Weights of a small GPT-style language model, trained from scratch on English Wikipedia.
Training: a variant of Muon for these matrices, 1233M tokens, 4704 steps.
MLP neurons of a small language model. Each row is named by its layer, matrix (up: input weights; down: output weights) and neuron, and shows model dimensions 112-239. Each number is 128 + 24 x the weight over its row's rms, rounded and kept within 0 to 255. Numbers have three digits each.
After each neuron's rows, "fires on" lists the tokens most often at its 100 highest values on Wikipedia text that the model never trained on.

L3.up1147:126099132140078117147103110110142103155134138145115152127149142161115156098119104079118115116174148115158138153160104123144103132180098123152116118138108128122150144110127149154105149113115100133193119095130114129120091120125067126142142160118089133144141136137144132148114126088073101137153102182147124091143098124148160125126135131124132117119176121145156122133136131108159123116111
L3.down1147:144166152099120127145124126167118114136127159142165121111179113147124091107186139152158109147121138153112143119102131179089118139139128098108084092129121115117126104154115093139132081135087150103117119145097099075067149132125137058101140120140129161145156140107096172141112174128120162157109132143104125100139151098116102101114132122154128078124114164116128141160117085165137156126135
fires on: "6%", "-", " Hapoel", "3%", "5%"

L3.up504:071094094144134141129114137167138100130134156096126131124124087145117098122155121138104135121148108135112133147148135129126120145105155127137170120117112106131112126123124106106152134113133086131159114107163147108112094116150135147089090089132143136108137135074135136163134138134122114154114119136144147088180099154142077120114190138129135080113109111094135146090146120147127145146126
L3.down504:137181127108105138120097145119165121152104161154146119125118145085141121090145113158125145123123141133156130086121072127113143123152076124099112119123109107124125126130100151130112109129081185132101082122129129153115169116090093146168129148106139143120119145139129153083107164137128160104170135112086094176131156139115157122162092112128142143143147147156121092126121152155135097174137
fires on: " |", "4%", "1%", "3%", " Member"

L3.up1670:098130121076148112114128108092116158109119115113158112187154123104124097144112090101142137137160163079125132087169104151120117119135110151115108143128108120110087119125128121123152151153194103155173119131097162123167138151099175152152141157089110148084136112111126137134123138135106156179159134150110125107128141135089156138142137138124116154123093089128114141114100127138133129095105
L3.down1670:099107075146077114096092136153132147116128133114115174125115156114116119126133137160139128136116141035160136111132103136109172157117145121161142135166166182160151134131168159134114121098117111123147139110162106131146108111088131122146117123128142124126113120118106132096153118148150100111122139108125105129144138129116154136142109139084144143105137112089121150176091148149098118108160
fires on: " was", " is", " been", " be", " Is"

L2.up1880:120105107139091134124085086114128137102166128172149145130145120109130143129165141148156131119149105158134124122104124125134057162163101104144110178131123159144122120114144085135123098134108170147178102122116161117154121092145141108100138101091120077138121134067095107127112143105115126118109132168140104143142107120105129074122134144134136146151063163138135132097151149152088138151163
L2.down1880:132161122122143096185151189124124130190127129095102088191113141163112142131123116120088128132140143102136145121146098093148185124123144125099128098126124129114140133135081110071148130141149124141059145106152112160107110144111110125158112138149149130131180161160145155135160096134171120124184135093105121128139135141136130143136128122120101137129153100116126129117104089100124128153095
fires on: "1%", "3%", "4%", "0%", "6%"

L3.up1645:090173124103141147186134143152144092128148109110086145116139116140120112172167105148081091152114140127073084113098188115162106131100079120134107144158122127135154117158139096066113137094143085156109116136176082107126120107142114164120123091115141171143166153122136122089145148139141137162105168108134157112140104166083120134133112103110117170123108120103067133086115133072117108164145
L3.down1645:161114125144101098103120104167111132134142140120144140135082149141173145083122141086155178131119112153136134139156098122109128132088132170124175093132136101128123147108114135155091133136122139109109132147078141147146157155134102144113104173101161144103117116138115152142154117130089130106142130130152090084122124135149147114113146123126152090099079123089172125146142123101149131143107
fires on: " name", " as", "ing", " an", "-", " June"

L3.up998:134115107127090146112101138127162113132109107127132137111153119144153104122135151142165148133107140147119133159132138149130144154086094106102119123135144119132174146123151128151096161140148154115133150097150133118139145111113130159149157055127147180091139134136123099143159123160117144148148163119123157183108094107116089137155144103126114133110116103159124081084103086123120142097149
L3.down998:164115120153129131167118133140121142124118084103139125157118143127150157106129141104045152124113143141115124112132123106133124150123127105125117161135113157143095130117129135132147137159153074131156142134156115152131121139151146146106082123121105128137173129111096143085129071115113126109097053117158104059139133139158087170126128120120161110145139095084097149123173148090161091136146
fires on: " |"

L3.up441:155129138126108170159157111132148129121103115119108151136103084121130120172117119122121118103149110078144132123134143130148146106080134096110133105123123147123117114125156103120185101103126123134146105143119158092176136155148159127145126190102102103152118143146148098140122122154131123141076150121107118146167158135103100186130132119094101108140153145133095124148137107124062149076070
L3.down441:086102108105149080105096137157107131134157132165156127126140161152081133126141150124135118118094146143128133145120116120101127156172142142143102165128126115114144136105082160119115152131142142104090126149131119166080095111107092125095116076101151161102153142098115139147153145117118160102173083103165125093102091127174166083146120137174172148084084140138149094108091137119167143155139
fires on: " |"

L3.up150:105103138100127140113116114167135119052118137157118105182118151153133129093151146170121128164149114140138093124153079115135096139119127160105102133105107107163167103158113118148139116145131169151129139110163096174097132166128161155146149116125128128122148172153115103131160116113118108107176152102148174130138142137122092145154139111153109128099150096119113143111169112122147104116186
L3.down150:157130155133041105146089100129129118145121101069131122097146116146133116142139113121134155120087132139109103158135126132142130154146136100132143135146137163126136118138140110106133156112159132111126128159122121108116133136130134168091146101167092154128170073152139140100124142141118140107127180110101109121143111132140125106190119123115148112116126084137101151165096153143096123159156
fires on: " |"

L2.up1576:122095134118148110165120149107128148093141161133124117169118129089084118133132148205093137080120113099072076138119123129128149161100109129150069148097125171129089137114093122175112140137148134146146123137099098139158168090177102149134138135123147142078120112100126147143088090148107166131121106148128109132089133131151143147111157118108133141136124137157148110167166113134096148145107
L2.down1576:135167119175086138125160123120137131154113124126144149109122141143168120106116094071166117190152136165178162138119133139118104116156147138131197120148124082139178103144158116112145109142112143135140136122155184121089108120073161113154111122115096116155149142120143106097162162102146100110127149104140152118147144141102093123126106150128098126116114129107114160098078121123159105106117
fires on: "1%", "7%", "9%", "I", "5%", " RC"

L3.up1259:127144163139177172084067157125091120155139168125089115131126105102156101134147178109087129171128124150103137100104141117119132156136124116153133096126099107113172088114145072128075111122171134120134114134148077149147153140165162145123065132131103144067124136122178151155175140148139111144138156101157137100144212133102161167136112166145113153104118061132152141084134123087188137126126
L3.down1259:117092191145136138130163129119133153135116109162139138136154103180090186114137063145139132119137108085155107102141160134150154101138100186113119153145140129116114152115089146095145129129151111157084152125120179123115118129133107164132146161133112116151147105113113156073125138114102167081112102170128117129127093129116112125140149085122131115146136165129149126140150124126063133139133
fires on: " with", " It", " as", " Without"

L3.up2084:138157144114114173134110159127127141136113121168159155168092154132144176131144112106115117143100150128169101124132094139113121123127090120115102104130178145122159100129155126139083145143103106174103120124116125146127124128155147113126064093132103166127124155142117097115143103183114112095147157100126108131124163135133128153142105145114122139131117107145128117161124107122169080160146
L3.down2084:097117083136137101143139117150137097106149149161146107083157147139114126124152088158106151139151107127074171093110161127141115131106151131167138164143104149124095153129113118116108133105118101159155145162099133108106115111112114117140173120123112116155147149056152130160127146101098138138107113156121113161142099129109159061136151109128139150120122129100148127106153135142110140131133
fires on: " place", " that"

L2.up809:102146126154153140138131127137161080119088131154117114123103123141164145124133107148121126148127114089082101128125099092122097127152117121132140119148157121126124105114085090146101148142087127111120147109177142113134107169088147145111125136111165108093143127163162086159127109063166110121137147090148155162126112154148142101085089103136135132110189122189098118126115145161115158164143
L2.down809:167088128074106131114129113113128141144127133110114127167139107083120096134157143127137127137131167116170116130113159151143146109109123134119122118097150124142108187109179150113167094137160145154127118144112127153090127115165116131113143128152111140141113158082077155103095157170076144141134124134132118127109140145109123135140122120181140145137075111092127135133117124104141120078123
fires on: " |"

L2.up1122:139165110121098138132092152075106105120146127106143130114126128175156114122098069124135133164122142114146117146107116112152184143168132128104153125105165157085140118159141141163122089114138091123117116132153096157137087138097134104157116113102121132110114150122077105147150136135108124093152142119137138130102086132098148126125119133089140149092116131159139190164141150109185139121147
L2.down1122:165078118127179117134136131135119155130169120128147102106143142093088175141147182132099110131117149158133144134127142157114159107105111190131083120152125124154094132073144177133107122120090139155119151116138136143160136097175137184133137138133111138134161077116135135094147130155131101140121108135133122123087143114131112094143052129122110095139178112113099081148144144101101089100120
fires on: " that", "\n", " which", " between", " where"

L2.up491:121105124138159149162134114158169097093073121144094093134154131159159093191102181133163123157097137084132119112134131090125091151096094144099183121133137129104150143101120173125099168122109081144129155115151124155137135112136110135130140124073112100174118159131106110153118103161135121078151101106144147149144129111136099146099127132129115150145141098146138120135123120117109127102153
L2.down491:127124129137094174118107125075109090140173166132134147129129111106117135092162109102116159139181108156144123108138083136151132117113131134117100113137134117134119129112147118134159136142140128138152141125166116138117120143128132142107149127187137130076091130122151139124119098100104093125145150152125136106129098125075126110136140137104145168084126118124090148134109156188119079107127
fires on: " |", "|---|---|---|---|---|---|"

L2.up1172:152138091143093121132098149112139096095144154173126120148106168112100107138161155133172123155126162094095101120121150145140131094137147126154125140122143114105125123093128120157129105136112109109146129151116091149133135109135112121138122119109149123073074112113131154135151136137102143150161079121118149086081180142087088109115149122089110122116122147124104144105101125125109151187108
L2.down1172:119108125116232161110154143137100154156119141156142141085129130135104132128124132123122127098147092150148150175127138121117089173088113129146124155137118159141110129138106145144142112152155143119083117104164146114162069120145128144126088134130105113143131134159159132129106124101140138132123152104116130164183124113159180126149093144149089142122139112124147112155138135136117144091135
fires on: "\"", " /", " Without"

L3.up72:139115144167124147156127149138134097136104187142074122126166131146142125114130138166127127154100133114113156127137170122140122142137126159103102131108120092158138134138134131134192101117130089173166096151141133115135153134149130113139134181147161143119157104077136140105106126099131143167088143106138140167132120116131150128148128143081148177126166161150131168107110117156108163123155
L3.down72:105121138124124126139094124130124155119133086110157127139087131106120154135136118079174124098107132141114123127122114139148152135106147133178149142131150137111126143137143101098087148156108159105087174105093125162131126095136110126111120089094113148146067149174103128117161108149133098105165107113122117140123126086068111111098126163195128086116086077111130127118144115138134099116107
fires on: "6%", "7%", "1%", "0%", "2%", "9%"

L3.up514:157181148124120169128127155100137129123140116118098121149158131110167103085145153159110172161124139161172140158153107136175146115096160144091190135103124092145101113151164149171082173123116120104106142154162112138128139123132101141153141118127172122150171154143161144102124133138146075119147193089119141143138175140117158117129140098122093136105143100130126131102129111146091120076123
L3.down514:101047101119147101120124115138158097117114144109135124149086129180086153132106125099143097117157115093114101130076134150123091132127112096151081131166138139112128143116083116124151100163134136147154144101101163120130100152132172118092127136132079143121110086113101078138128114123129166160095105158099119132121066169135142143152130127144136145130132131136128121114148139137160140157140
fires on: " |", " ATL"

L3.up2003:140147144127090134133133128113133110111145111133128147114119123130118135130146117137145156118137154137140116149122158115139136191113154129126155129107129153099114122085125108129116127120117124122129099125136129147160120129133117097181121134150148141138104117106110122091127141109124129141109150102151086117088135165123098129124145152114119149152108115104117128122141109132112120079142
L3.down2003:107110141144155101104137084121171182125124131120122099156136125088089116117125132105124108175159100111120137081127133131112156087164132146142136142154129125160144121188097146112165110136124154165130174106153126159116127125169169131083128151119147128126108157170138136175125131115146135128128093141097167132184129136097142125143113106185152120119155121121126133137113136118150167124166
fires on: " place", "6%", "5%", " 0.00%", " D;"

L2.up2042:133127126104152123088128106138194106145101185127111092147148139116117096136101153145146094134143111109126107107141128087118110134147113152110127131171138138148110092140102137153115118160151116111132095090137086142151115103110133179167127127096150102096108112121133170150129144117115133145166099104098158127161137119104151116094143137117109125105109111175148136160132171068109088153106
L2.down2042:125121101139124151115142110105121111120112149121104123148143145097161106072158121179112112157122152087127119147100151154131085115161138124117122143091138101116109170104124120123171149136133155111131144081103111151084117136149139184097105149151106124077102169124131133170095095119146104151133085112118098139119146133134103127146122087163133144129124101098126149127094096160122128081147
fires on: " |"

L3.up738:105111136117107158129139129139109174097137156127154129162099157133167127109100085129122135190101137097132128068113084132126147091136134096113092156123115159121162122114147119153122117183150145141119105154111124156173091120150130104155121160119130109118128121110114158166134129161109118123123103126128155116152130168145121149112108118102118119132140095108132151098144139144131129122094
L3.down738:125157061155138176151108127115122154185128111132129149093124143136167147148159130103137124120135089165089118167138165135167104119136121145152145142108160113149099094129137121125126166119108164141106142132125135144102127109118138131130090118115117182103166142114110097065129178111153118098124089128129100141094150159112175099120179137119090123157121137170105110143107077097101112139148
fires on: " |"

L3.up696:113125137109127149152136131111116107155144153079106161136137133162133114113136126122080114174137127117114088131142088135155140145132121126128134119170162103157133106153115111106113116120104114150151121111097149116136143131102144140118129123090105126111131153107070095119122135086109098079142101139178165187118121145130086171134107134111122158131138144091085117134120117121101173139162
L3.down696:106129125143133137112104150159159161094138100147152113142144144105131120148150112151145110095151134123123155131105153170150113089127129157147154147072119114082125151142124156138125113121134115070116123168119117133111162128118105128142143124145117136181136083168193132132155125143108167162140125073098112107137120131142160090127127140142111116108157132123148096130118128120153082132083
fires on: " place", " national", " hold", " Turnout", " debut", " Goals"